{"num_hidden_layers": 9, "hidden_size": 256, "num_attention_heads": 8, "num_key_value_heads": 8, "head_dim": 32, "intermediate_size": 1024, "vocab_size": 8192, "hidden_act": "gelu", "norm": "layernorm", "norm_place": "pre", "norm_eps": 1e-05, "positions": "learned", "qk_norm": false, "attn_scale": 0.177, "bias": "none", "tie_word_embeddings": true, "parallel_block": false, "extras": ["capped logits"], "init": "normal", "init_std_qkv": 0.0312, "init_std_o": 0.00739, "init_std_up": 0.0312, "init_std_down": 0.00739, "optimizer": "adamw", "learning_rate": 0.00137, "beta1": 0.95, "beta2": 0.95, "weight_decay": 0.18, "lr_head": 0.00943, "max_grad_norm": 1.0, "warmup_steps": 529, "schedule": "wsd", "decay_fraction": 0.729, "decay_shape": "cos", "final_lr_fraction": 0.05, "batch_tokens": [16384, 32768, 65536], "max_seq_len": 512, "doc_mask": true, "train_tokens": 160100000, "max_steps": 4432, "dataset": "wikipedia_en"}
MLP neurons of a small language model. Each row is named by its layer, matrix (up: input weights) and neuron, and shows model dimensions 0-127. Each number is 500 + 40 x the weight over its row's rms, rounded and kept within 0 to 999. Numbers have three digits each.
A block is one neuron, or neurons of one layer that tend to fire together. Before each block is what it responds to, as a language model described it from the Wikipedia text at the highest values.

Description: Apostrophes that mark possession after proper names, institutions and nouns (Mumbai's, Darwin's, critics'), plus some contractions (There's, I've).
L4.up393:572504533529563548553466521542468615520523492510539507428484518526470550461483523459499403500528548437506530525438553481547471513535515469583465481469472530562527466508508490593458467506467513521538572495478529521533482438504489490492467466481479446522398479509542461463448557424452516499460593468504506513522503461487448514478481479494443523447576501534511458457485592477504489524540
L4.up573:508536483477519466552505477546448498455488465560463557437562473473471600506516484495461481543487427508484478500503601455493492499526432612531493489469405488503472495511500530551473531500446404536499537524455527478561521465522494430520475609497491460429484504481495471549509485472547444515435580486531459478561465466498543523518554543465436521502512470538432509462483493457447528501529
L4.up602:487541544448614512521531487505469536496483525533495491521516539514498579547490530470494441548504465565527502481437524484503486519559410551545482543398428450563508526445544540587492456553452468547539476476521505490524475462557457454439477496502409498480544489473438453553500543470496368560461533493501477483518544512498476514411496500454449467460540506545489530490489535491449584473500
L4.up960:471572476527504510544465455529480540490520501544507503442476489495448508550463412460393411532514481512509452463493545448495484519515393578543528537457550523485546493516524533532492474525470481567539586519462509503524550432507452442520486505508421458491485467500487453442477462548512486570425537503548504495514398498514492535470491474530518543496527440549453493546530520490499591487538

Description: Periods, closing quotes or apostrophes right after a proper name or noun phrase ending a Wikipedia sentence, e.g. "Baszler.", "BK Häcken.", "Rocky's".
L2.up644:456547483500521465513519450474495423490511549555556523496544452502502560533526456419454537512492529552498405503491546450480507482444449581524547537469475478497446474435491544499520459538481519578584469498534452508545557479484517466494481473484407581477532488499466439409530586537433462504413551511534474494485475614508433554398546498545503535487559455530425475477415516512470527493483

Description: Line breaks ending a row of a pipe-delimited table or infobox list, usually right after a closing |, as in sports results, climate data and stats tables.
L2.up531:455473478472545523495525446533526445474524516483513517595520386476493501436474466506530535434506517528487477444535488548491449524497537509515494587589498498543516505412548509439537496482499437550495369481442535521496516525664473508472454575484532549552445509570500492395457530448472469430473536471428479492397497527461516543512593462503504438505497475520519472484480519473550475519514

Description: Second or final subword pieces that finish a word begun by a bare stem, such as announc-ing, acqui-re and envi-ron, plus to after due or according.
L5.up172:480510452529494484517498531411505575522499544471529576489437546455549473499497462487551392550393442531556449541494524566512517449523517500532420473467521510525490476492530515507510493438510518534491408523507491543477443447486410563477508536515484468547516488515501549521558429522479586543455488505561504449496465484514546427475464521456458487519504454502538555516515505455510547481538
L5.up612:485514540456561479517458427506499526526532568417526460542540511500538526547438469435465464542478460475511400568466595479555466524476490478559502524447509565541499463522515519482480402450456521544515442481525477545468460483523505535499549463493470505513526515495473566430544463593441497562480522515502419499528500461565461504443506468462498497473471419513535553531429594496571521476495
L5.up738:437568500501549548496544520524489482416550539472515515497493497512431521503476496492504488496532493520477511456536592463498505521505494567500484516540508488519501574528492548480460549447483560507531490524456546520519570514547456439512466604453408542469509493471487512468501526486539368573469560470518547489534422564531424502444558515577495497491533495521423498530487491503582526492569
L5.up863:487512510504574585474423465510489527497487536477480503565500535489482589521484504468491421548527473529566466469463525473519509517508508549565494531444515478477463463474572585533419481504533447593528535484498528511519510540514464480438532508504487414517511520581487434556439550541539453539451541499523527480504505486472487500486491542489531496475490468521433476504466482535523587474521

Description: The s of possessive 's after a name or noun, as in Kubrick's, the band's, Fiona's; also some spaces between words in table headers.
L4.up136:497604478443598492498541547475486541576528503520507475449507490472486514497499504461582491458496477479440547417474549524526512421482509488524558527490474450559584570527506513566467509522405453449579539532478524525553476453586443439507486526466495482505481482491465491504413420476575469442471491482524555515551496504490417553502486533580462488499551511501527438460561483437535477529516
L4.up186:467564511495552472513470443515498500532509502549538489477459503476451508559398540471492501505510556467498551442483546497514469532651401544581508526413487482488571543465471522491546473519482440511549545438490465526502490499608438478513471488517434428493444489510457439488483537444490488514488599495469530491477417506495466542446607560541456541466537506518517489473514460508429562493551
L4.up296:477476514565463521523487477485446472533528477516499455552480489486451564447449538508522428506511481428518507524524489509538431478551486459536551472474521497513603537493498502436500515520468581556564510481485506535478464488552472465461514547576487466534492498574555477450488513435436449479461558543472590531465495492506403525491551509525408501518551535523524500467559531527461535469535
L4.up420:502596502540571465439563498492479536543520515497548477461527518465462445501464548500497433480531567409454570469480538506544492548591466514520519493494486438534584549515492522482526554521456511503569524465539466516460434480541510534479518528428479508472519483414434453499502474466527465448578501401499592534501513501494365500446514509468511531441451493518471524510596488539521434510541

Description: Short word-piece fragments like t, e, it, ar inside oddly split words, mostly titles and names in lists or tables (En-t-ourage, W-it-ness, Nex-t).
L2.up358:539501470628495496479469440477496540427505480460536527512508467431478446491466475501478437473507601473496498439561521482470486482530467452493450510468491512446504490562531496489453501534560531429559505445524465532479491490478542525466507510431521524538499522578540573516427490549516517526531494477548562510434481494490513488516445558519493523502504526506485471468537486527558491515520

Description: Mainly the prefix un- opening a predicate word after is/will/making it (undoubtedly, unlikely, unsinkable), plus opening quotes after said/called and hyphens inside compounds.
L4.up99:435594467456513461536504488470489383522515548443480469511546501486516444506396439506523589540472507549460518483555556503482493535442467418475496468398465495545528492531556557575530482469533432447537466581466506519520519524552462503483482544489425486505480434512409571493575537525545506495463472451467544555488528534537484544496502526531456460459476447516480515476493505512529542503519
L4.up242:398571427517546405591490525484473399482528567537469494501462518456512514579498465458506507551424495514484512440450531477496501520507476535440511503494527494495479471514553465586572541489519465482531470556477488528472473454474517474539455576475499447510454466519501434569518523461572489545511469455510533535545437486482475460516558504543463456489474503538414509477500464493532496473516
L4.up303:469469501464511468494507517493524432536510535456501537525595494459527521504418540531539523514444480507512462494526534469500422515505472466450456474496486503586503525447471511469561598500514462487533437493486507518523493521445452505437451532512514554485432502519453536491562450482475493481508497509496475558473489580531576509488528484535389475476485564519512546474535484539552543412472
L4.up350:437456494525527519569503450514466437494530485487526504554539456501454566462419511495537503463442483546477488576533465565480449501541453470461480520486411483545519498427468526510504457492566488505539497539494480511518476480453536508459417516513465588509505456518486479503558525525431423524472531478548508514466421528534502541510504503574469458396490460519469443476549500499505546459501

Description: Word-final pieces that complete a word, mainly plural or possessive "s" (game's, atoms); also capital D/S inside acronyms (Ph.D, BDO), and American.
L2.up352:432526438496531536523485493471463491560484499502546528453563430542540463545527465535480486529502522557481567535509600498427451471487561525544488458514535553521503454449453478632514469418398492502528406521477486535529487471546470484448491529498457461542472484530521480501576523496452504429525497521544446489523500506546537517480558568478431496466546525515458512514512449487537513493521

Description: Commas ending a sentence-opening phrase, mostly dates like In 1976, On 10 May 2011, or On November 10, in biographies.
L5.up47:461514485515459491504521493494472508541562543578505529488530490475520526503461484425559485580537566565483471478555561487457486439501488567559546559554504476484471543468449530510479489461459506490504519456526476494605554443501474444510420463455438540483496523554450480494538454479461462522439482491491475552428523536492529526462595586468397507512489448500465535450504532490436539483543
L5.up110:485457549493526535535528466425462573539451583510521549489532497481555479517510523450535455540488535591505433476500562539513460429524458528491527520528530469522426554470485510530525529523563464521526437526494414485541546478544477453484439491463432474468474488508477450504502542503499518547507546545506514586483478543471471486495548551498512503485503445522466493524580516483491645439534
L5.up367:525474540465532486487535516466465514521496512514516523475507545472524474461471521505537525566500506568424465524472574519474504465489518527515491452537505506486420542453403504490508513516547469525516529439516451516577558489472505522557450500457459421432468564562519462498517468510455459503456523525538453566440496524450535540462548553466424519468432541553505511506569558494457533417554
L5.up942:538427574456450477490503508505522517442483499502442485561521530522474526495470494482535494507516488400455550606522457582533505463590429458487515454478429491538483516390450496489498564530563503487526578400489564514591541494502536498490510504502484437502524511496539488450491528444481482532552601504508428535456482515520585517497464510455482546496495455539503529550534542469463508438466

Description: The word or word piece right after "the" that starts a modifier, such as same, first, the superlative ending -est, or a space before 13th or 2020.
L5.up170:502577475583518508518528549525463522460511521454520504449442515500453478570522502439460467537437407494464496486518575490455494553499521475536353503471436491598514538488515448509520473473463524558528532500490460526471565474446496423515430512390482493477513441485475481476538531480482533465541511426549462519576514498577432527505530485471498566519530488517445546491493545465576581495515
L5.up396:501505441542468531563480488450475508515518476495500542457487527486498539491514535521484447459449453508504537491555544459437480514506511527531465539417526465564552488498495472505456497491446531500532560444444457503502544421474454450529445474574499573542470415504499502487504519522436515496498506531526546457511496504542455571520510507521418516436520460535470408397468525433564570519477
L5.up665:477551421553572465474527544501484516480562484478459556494503462478503469497507430428533508528451496568498398422479534570429489458477547559504513518434549492565541540508560494495513532494390469458579529521470546519515448494490494507498448485436514447519486527473451491465507525512531498405558461396584510522460465527534450497514453475513525524514484469534511540494534512413576505525470
L5.up879:529584489531512431588432521544511483464553452506485471485518502498535509525519456485479506545486442443413500502478530416517472534511499537485549496513499471566514519483508441526498490425538513508437474570427528536464543473493579493469499519458524561466489493570513460514476511496528455486481537486467560548523473396538435522504518491481444526516518508516529492473456524452560511518492

Description: Ethnic or national adjectives (Jewish, Ukrainian, Hispanic), small counts as words or digits (two, five, 3), and the ending pieces of adjectives or acronyms (-ical, -ally, IAAF, GABA).
L2.up859:439470511508562551501552483566498547476513472425475527550506404527486493455502442476547430471473442528499527564502585428500475532496497536473439520481540508485461575459507483489492478511488505555487384564476515505524593447521415439465445557462470521546486538553523452524464480451412522513469464468528463512555509559507455518513548519474500582488489454501476540451475475512531539461503

Description: Cell separators and final cell values at the end of table rows, such as sports statistics and discography rows, just before the line break. It also fires weakly on paragraph breaks in prose.
L4.up1:482495499537521575570525481496477520509548533476454460577533488445488486487521531527495546519491487492453476485525495538545482464462492551504472482570470477561425553426491462502512522436501503469490452502469491504475500478494463493455464494510475475491452488566478546450492549425492506459428513492539489481472531527526522502471478497473493458549449513540545580378468589459443490486460
L4.up144:441522460487558468523539487532526486562544510506502525598552403470501521450491490494555488458534504576476494539540573480499499475448531546536493540467428504530443574383528489531517485454451473500564453487496535509592490484521419482490431521455486532465480506537457506396472469407461481442463530434520454537476503555498516512505538474478473479527452446539392518437449532481486492486501
L4.up655:467489451425572507508524486535529524496562483516487508593538447491510613484506441519521532471520508503475515425532505480522482473461524489526464600542423485496431551517519469578495502492454455556522414500503490493547490577523464455520498538449532551515476517508563521425436478416496462458446523518511455515429495562475521587499512495406483374520483475532479508506468488412468476502531
L4.up937:495500505486493480510471468529544475556539514416500472598549479479500437432444527529461534433491507549467468549504495527534448510570500521497498518536475528567410526379501459474512500441545455471447449520481468525576486494517400496450451476482526513534442498593504503452493512464399566395452550475499416471492480519500563536499512425531525447557457460526433507447469537435489479470470

Description: Modifier words opening a noun phrase, usually after an article: numbers, nationality adjectives, superlative most, e.g. "a Japanese three-dimensional", "the six children", "the Russians".
L4.up148:536553435504560457518521475533537581484528516515473533527552475518452544517535440492475451561482515445475499535483481504465480510561517536579513494472548476518558525525456489485430498484465464543516483470460519510464554447488527549508529565475510492509503483500513555505487505493483449463450487430450511467522585494584460530489471481426520532409489488531557461520516529398555507569467
L4.up183:591570477575528524481519564548492526545498518490502580491436506502463519512434554457518462483469450535473557505461535465398491518473497533503412484531426492516534577497547412545448424487472489545492513459456481506552489459498469525498454476463524474482457523485468462521504563503488541480505505385510572560510523481610396605535483539544519511500520527519557502506511458454542493522460
L4.up572:483581494528525498420513509529508583501534465489557472488471468542532506483517419468542497544496582469478519428477494455452422488489520544482528471509597505506507599454487453494482452512501499547434481525449483522460559495488529473525489519427515448507453474537497475445455497491498553530513552523457514490542506591597466487531562502478483540465499466532522489496517512506552465500495
L4.up766:515543430548496487488554510513525490472484538466456534448478462508469524492449502421490438542474498419495472492498493539471425518610491540531489444486427471457596522531492504519430523513451457500558539446439526518493475464499501575509493548426535437472456461530505540515467507508477456429480558503453553538484552519523482505525477484540501525452526530535499500485588477432565487535494

Description: Opening piece of a word split into several tokens, often a consonant or prefix such as p(lain), c(old), dis(integrated), app(licable).
L4.up63:515529473487478479503546493398514481512501512489525483484513534496519521539457519523499549518470494529498450447419520433583481484514510494504533538491445534542533505547525572553600499486574478501572497545467531510507548520498503503448556550518467513476498457555532575573555487492570486475530509507480470518458491571494539481504516513588491509471548532515438414471470474546482523447516
L4.up214:441577361541444468520526491529550503474508549448444494515469554506503490564421486496518492466390501523474539513513500454525458499521399471475570475514588556574521449488552540535522531451554468493530505576452506547516485439517485478501521513554452455515428410555500557467600505494442537566476548525515439413565482465472538492514508535527443479466523465519467472443523456507489559404482
L4.up253:491492429565474504526493523535575455489469504495494467457448492519486467453467526422422568483451479492453477486480567480539468536473454455468521487521405528570537470460499518511493472472551515464541509562426527523470470493473513416479550453463485543497434419561522572469554482523501515514498475521517552473567525494605517495546512542571531489438517526521514475441534495496545502454455
L4.up284:454497458537522512516602523489532494468485502429468477461523476522474458493442498507515557499454565481481558492518494519536431559505431477507455493566456529487496497482516500557560478470515462452527455542461534526538541533530439425512561435511409516500335413511515516506566513507465459508505510532493460529544526504494485566561482539478474493468527460527518476470586440528563497424457

Description: Second token of a capitalized word split into pieces, right after an initial capital letter, such as T+ri, Ch+e, V+o, X+avi.
L4.up497:538549456597589494506470440494495508506555421496553492457481494494503404559516556537463475544517506470489448454412495480472531509542454562523492512551633425512519556532497534458516539458498519520467526469477454552435450465548528467446457550477451562529459511570471518533421520505526481477530508498545500503427484493514468495433434493571502496530483551507531492498483498562544534527524
L4.up588:507537453430476493478547507458473493461520440480582581497492444546527498534579532497530466514493505548508548490490506528516410480513577544517513570536536426512544474512491508454497478438523485550495510503538448536434528472598525487495392508439495505538485481591510475480493505455506507519570539499539480559476483504519520508465527494557481502459529542519531465503521436512457532465524
L4.up629:519448510504483516506519391483487554430527467484510508528548498465494475576449455417517489459502470530456541461515473493439463455542534464587473505577521414600542485470491525468509542477551547511492525445502430540448548484565559450398436578512481557545446528530435491547451475449484418529553506504519503527522491476487500502472458430539501497459469565508540488507473572543542536512493
L4.up751:537532512525507533511477460468504479439490399448521490455478488493496551480509565461422464526481556482497587482434495465517462478609498513552509483514535458485554504505481502579503461514454527455529445431504526542546464478505556564459521455526472484557487468473495537433513537500564484561518498410474423520494515455490419490488556490540505488415512561516504474468490490524520554540505

Description: Fires on tokens that begin a longer unit: compound hyphens (hip-hop, play-offs), word-start pieces such as un, comp, imp, or "more"/auxiliaries like did, would before not or be.
L2.up371:418560400587512497575474535452459418460504582533438520557500502404497505492484467475433513504464461554484540427518498495431511451466434509447545501468461449492462518489554539583504461540453462437548456501504514499494454515511471470534470446493384466488471506525454453515503520505485520487460485446558556507480477540505450562539502547501448502464484437524455471470518514525527531497528

Description: Words opening a new clause after a noun or comma, mainly that, where, who, which, whilst, plus clause-starting There; also some word-initial pieces like gr, br, qu.
L2.up710:485478418519509488489458515524539519519489471514484474489496509487501585491421524497505549540467530517499467453479499544566421515538507478507453478503481535511499499460536430535501475552573523538471525533451541508580535555470560462470557514505498521513496443506476551533529494493466484481509500546574560525459495582504502537551445485469544536422553520524471400499536466518449546456481

Description: Short second word-pieces right after a lone capital-letter token, usually inside a split-up proper name: G|er|rit, W|er|mus, McD|on|agh, L|or|raine.
L5.up189:520487538473459507583457426526467521474548407497512447484516451499519481531571585481502439553505530466439562508514546556506443512597512468556453526509530511512562498524547526435498540513508555499481498421552483553499496482499570465453474506535417532523525504465482513539508491476471459506524441483513504562446513468528476509386532486520456531446478543508573481490546489559521559507491
L5.up452:543528480489523533486455433548523457481555408554518492508545508445507501491453501469500431484498535464449541485529520514427531464597452522465423541568568490533553538465480500460465593495494522536510570418509506534537474473488556490507528522527455589501509463460464478501495498463419479526466495472528543536456502512499422461427412548526499547459532537511501473460456469519498575504540
L5.up508:564519466520504525522525385503567503472569382507517472523497517488475437555516493510463473538482592495477552501510557535526436443544524476536468554512518538506497503475508523464440456505530518502492538434522467550487441456433571473428515472481432549495509522608468549430515536496462475517510470478508498548458561508540497494452472545544563509485482499515490461444474489525518569524483
L5.up729:545549506468513535562400463489535574462500410472528485501523489485495475483491483495481419572519505491451515524485548566481482477554573518571511499523554422476527584461515458428541507484467538547426494453479485538449549466528562471379514515518497540510504516494443539509447497501512450505539507512498457542552475496515472475399513481550450529454506537516561456477479556503534545503530

Description: Mostly the "s" after an apostrophe, as possessive or "it's", plus determiners after had/receive, such as Yu's, it's a, had a population.
L5.up23:418541458451493513551554504423463500492530468544566493528465488525469501587431488441515493505517456496487444461507558459504519459490478560521506516477446506521516542508517556478538538475526521533533499436491537519487463479553459485501471533442447444460479449477506437485481454382490492585504587414520547521524499551511540428517592471559426577499518466512458435526475491580541474525477
L5.up35:495540474449590506487483520467486540524521486512560492430514430440493577583448512489540420536439525502502444451528574456456497438556432491560548527459490492598544562526456538521487442501474397495550488446485514506549468503551434503491491542532452492471508435528467484456454462533478498547516545460523517501458512553546459490451604511501441539462530406511468477495518465498509491510554
L5.up183:518488499530472499581480430534496524454505457491523488503534493476456493557491496481522522423497541463497546498532539568453476494548406393568531482515483518532530451515489535534562433530513550552591523450504479542623447455558455485451530588548437428523477488556554538439457547526458446515455491511569515509467487516505515547502435464549460480491459455532522492459557549500495535524530
L5.up730:471564457560585430442488496520466568508520416509523469512475500438438575593482540529490428458486506442515459503510541442432504533591407497576549476469490522511593476529486554446547426486515524555579506424516519521504415480577434532452503591604505444509475460503510516429485460490459498571503552420486571479484496450483517547534546490572420527479500450552482456471548458530500479491528

Description: First digit of a number in the final cell of a pipe-delimited table row, such as league totals, win–loss records, attendance or vote counts.
L5.up70:371469467521528518489493436497575504559534455540429512585593502469493526459490535586523508503465487550474510479483519463511469478528517571524522505444521508497448527440533483498549508446498447501469410528453472500481551472511393474467566519555507483473467510545522515455442518514453540401447539472577473509447501570505559569490500459494476504496481490524434476495465554496539475493480
L5.up168:456534521534507590506442503542464450559576501447461496487577547486459448533480597503443476440435441510499510506497483491525486524555489474445518535472533440542417493502504512548570480460501553483494462583459505526525477475491474471552408496472483488484442535531490469549479462519437546470426503459552516508512418492480415457495483463498418387488476445526490505442494559514512493387527
L5.up269:467428479527540540486439546516487524486534397421537515528518532508501511472528453516484545506432521574492398542516460441516474504547517547529529508486477515529445598412486528490526462463539449531417459499389509498504536500484499411472486511531503503542450489558511515473500536451509531464485517503469461453449439555480465492494543528531475537507520435556528504418437538466487555429539
L5.up696:482442473515511526494500435507542513544626492432529471535528485505437440503461526594521503453478485516443499539515435467489480467556540542528485529507549542576491479451542528527493472412471467460457426516431523525509521514498341480516488551541521511500435485544490511477476469478495538392457491467486461414490475524483529526507481464517540481541474460507483468488465553438488501505528

Description: First word-piece of a verb right after infinitival "to" or a modal (will, can, must), such as ex(ecute), dis(guise), re(ly).
L5.up94:459536386528537480568465489534462506496521565456511460529522490478534481549521516426546502496477484522465499509533522450480498498513464488552494556483477492532443476461499490567524436414567389578539427539448449507519484427544501446415510472444433458539459404538488411437464490467542489554473489560505475477486494459487462532503481457587506434471456473526466470544528483444522522537506
L5.up103:411532447485454453530459507452491493490489559428516484461502516494514506537503571504526543542565435564451495508509540508527514528501518455580510519525454511469468526436505473577545448455554510514526474520506458515479545474564491432465597488519426460520502453466463503592478508521419459496450516547428482507525516549516479520507521506579435486452547479530505381525544494466533551528488
L5.up203:461511529492506509523500475436476487505514524503486489501510533486535468553522503458488473512490502607488471495527514477537469433514493469574462525519536549506481552522554472529530498564494475487516493546494490531540490492486449423516513499448443524448414480514477480608533499527444471542409440549542473513504452529519480503469483456524478527483535486508431443500458482538526597420481
L5.up919:540541488494504453510406468487497448465526435468519533539530479468479486566451557521587491498494487568502446463543530478489517524483407518585477521520465506427510518493433532511585458472552488525494493474456462523505539467601448467442569554498408468477477538475481536489493580503513431578495485483517501531525474518510483498551484568608505491516461484532490473538551491515516549550515

Description: Hyphens, spaces, slashes or opening quotes right after a prefix or function word, e.g. inter-, anti-, non-, and/or, "for 2025", as a "Kalmyk".
L5.up178:468584427595516502493525518465502495476517541518490481474477452499501497492537499445484541497470517553470449414491573528445515503478553517489451468423459499503577505549563536542587527469451512466618474488476533547470465471507486504472467509495424447535443428486466461481574512515567472497554431423502517503471472520508447536521486541534475477402482442529514574514510473477563495545502
L5.up504:459527519503556407523441513461479428525566463483528413473508496453534466528553440504608522486473407492507429622522491446474475494553433522518471507468438518522479515491529520521534495460445558554496527527462493514542452466545528449493515524531471414502432508451508453479548491535511486521451480460473466488513437485548452482493507550496426510479401469534565559475493570482532526446542
L5.up706:424569468526553533556479496470484470486526466453531478439488468478525504547556539453455470573504464521525480474526483441468452501547476547470497558477558521467540557523532525550508416468508512534523430528481547515580500476548453440454471571477438459522431479564458472448522552545528471528472485513469464550527504523495443522478471498605451538519526415517462461526445472514583609486531
L5.up807:459526467552538554597530540500435446487560477498434462509504556512452465497527461445497481488481482530465475463511510484508499449453582459554530562476476587535518437487583462479550486473517496499602439560480539503527459507477409469507441467448486510536423457470522404495469501500513530525423528540483524524539481501460514475515514478563423514538540431538528476448518493543589540472443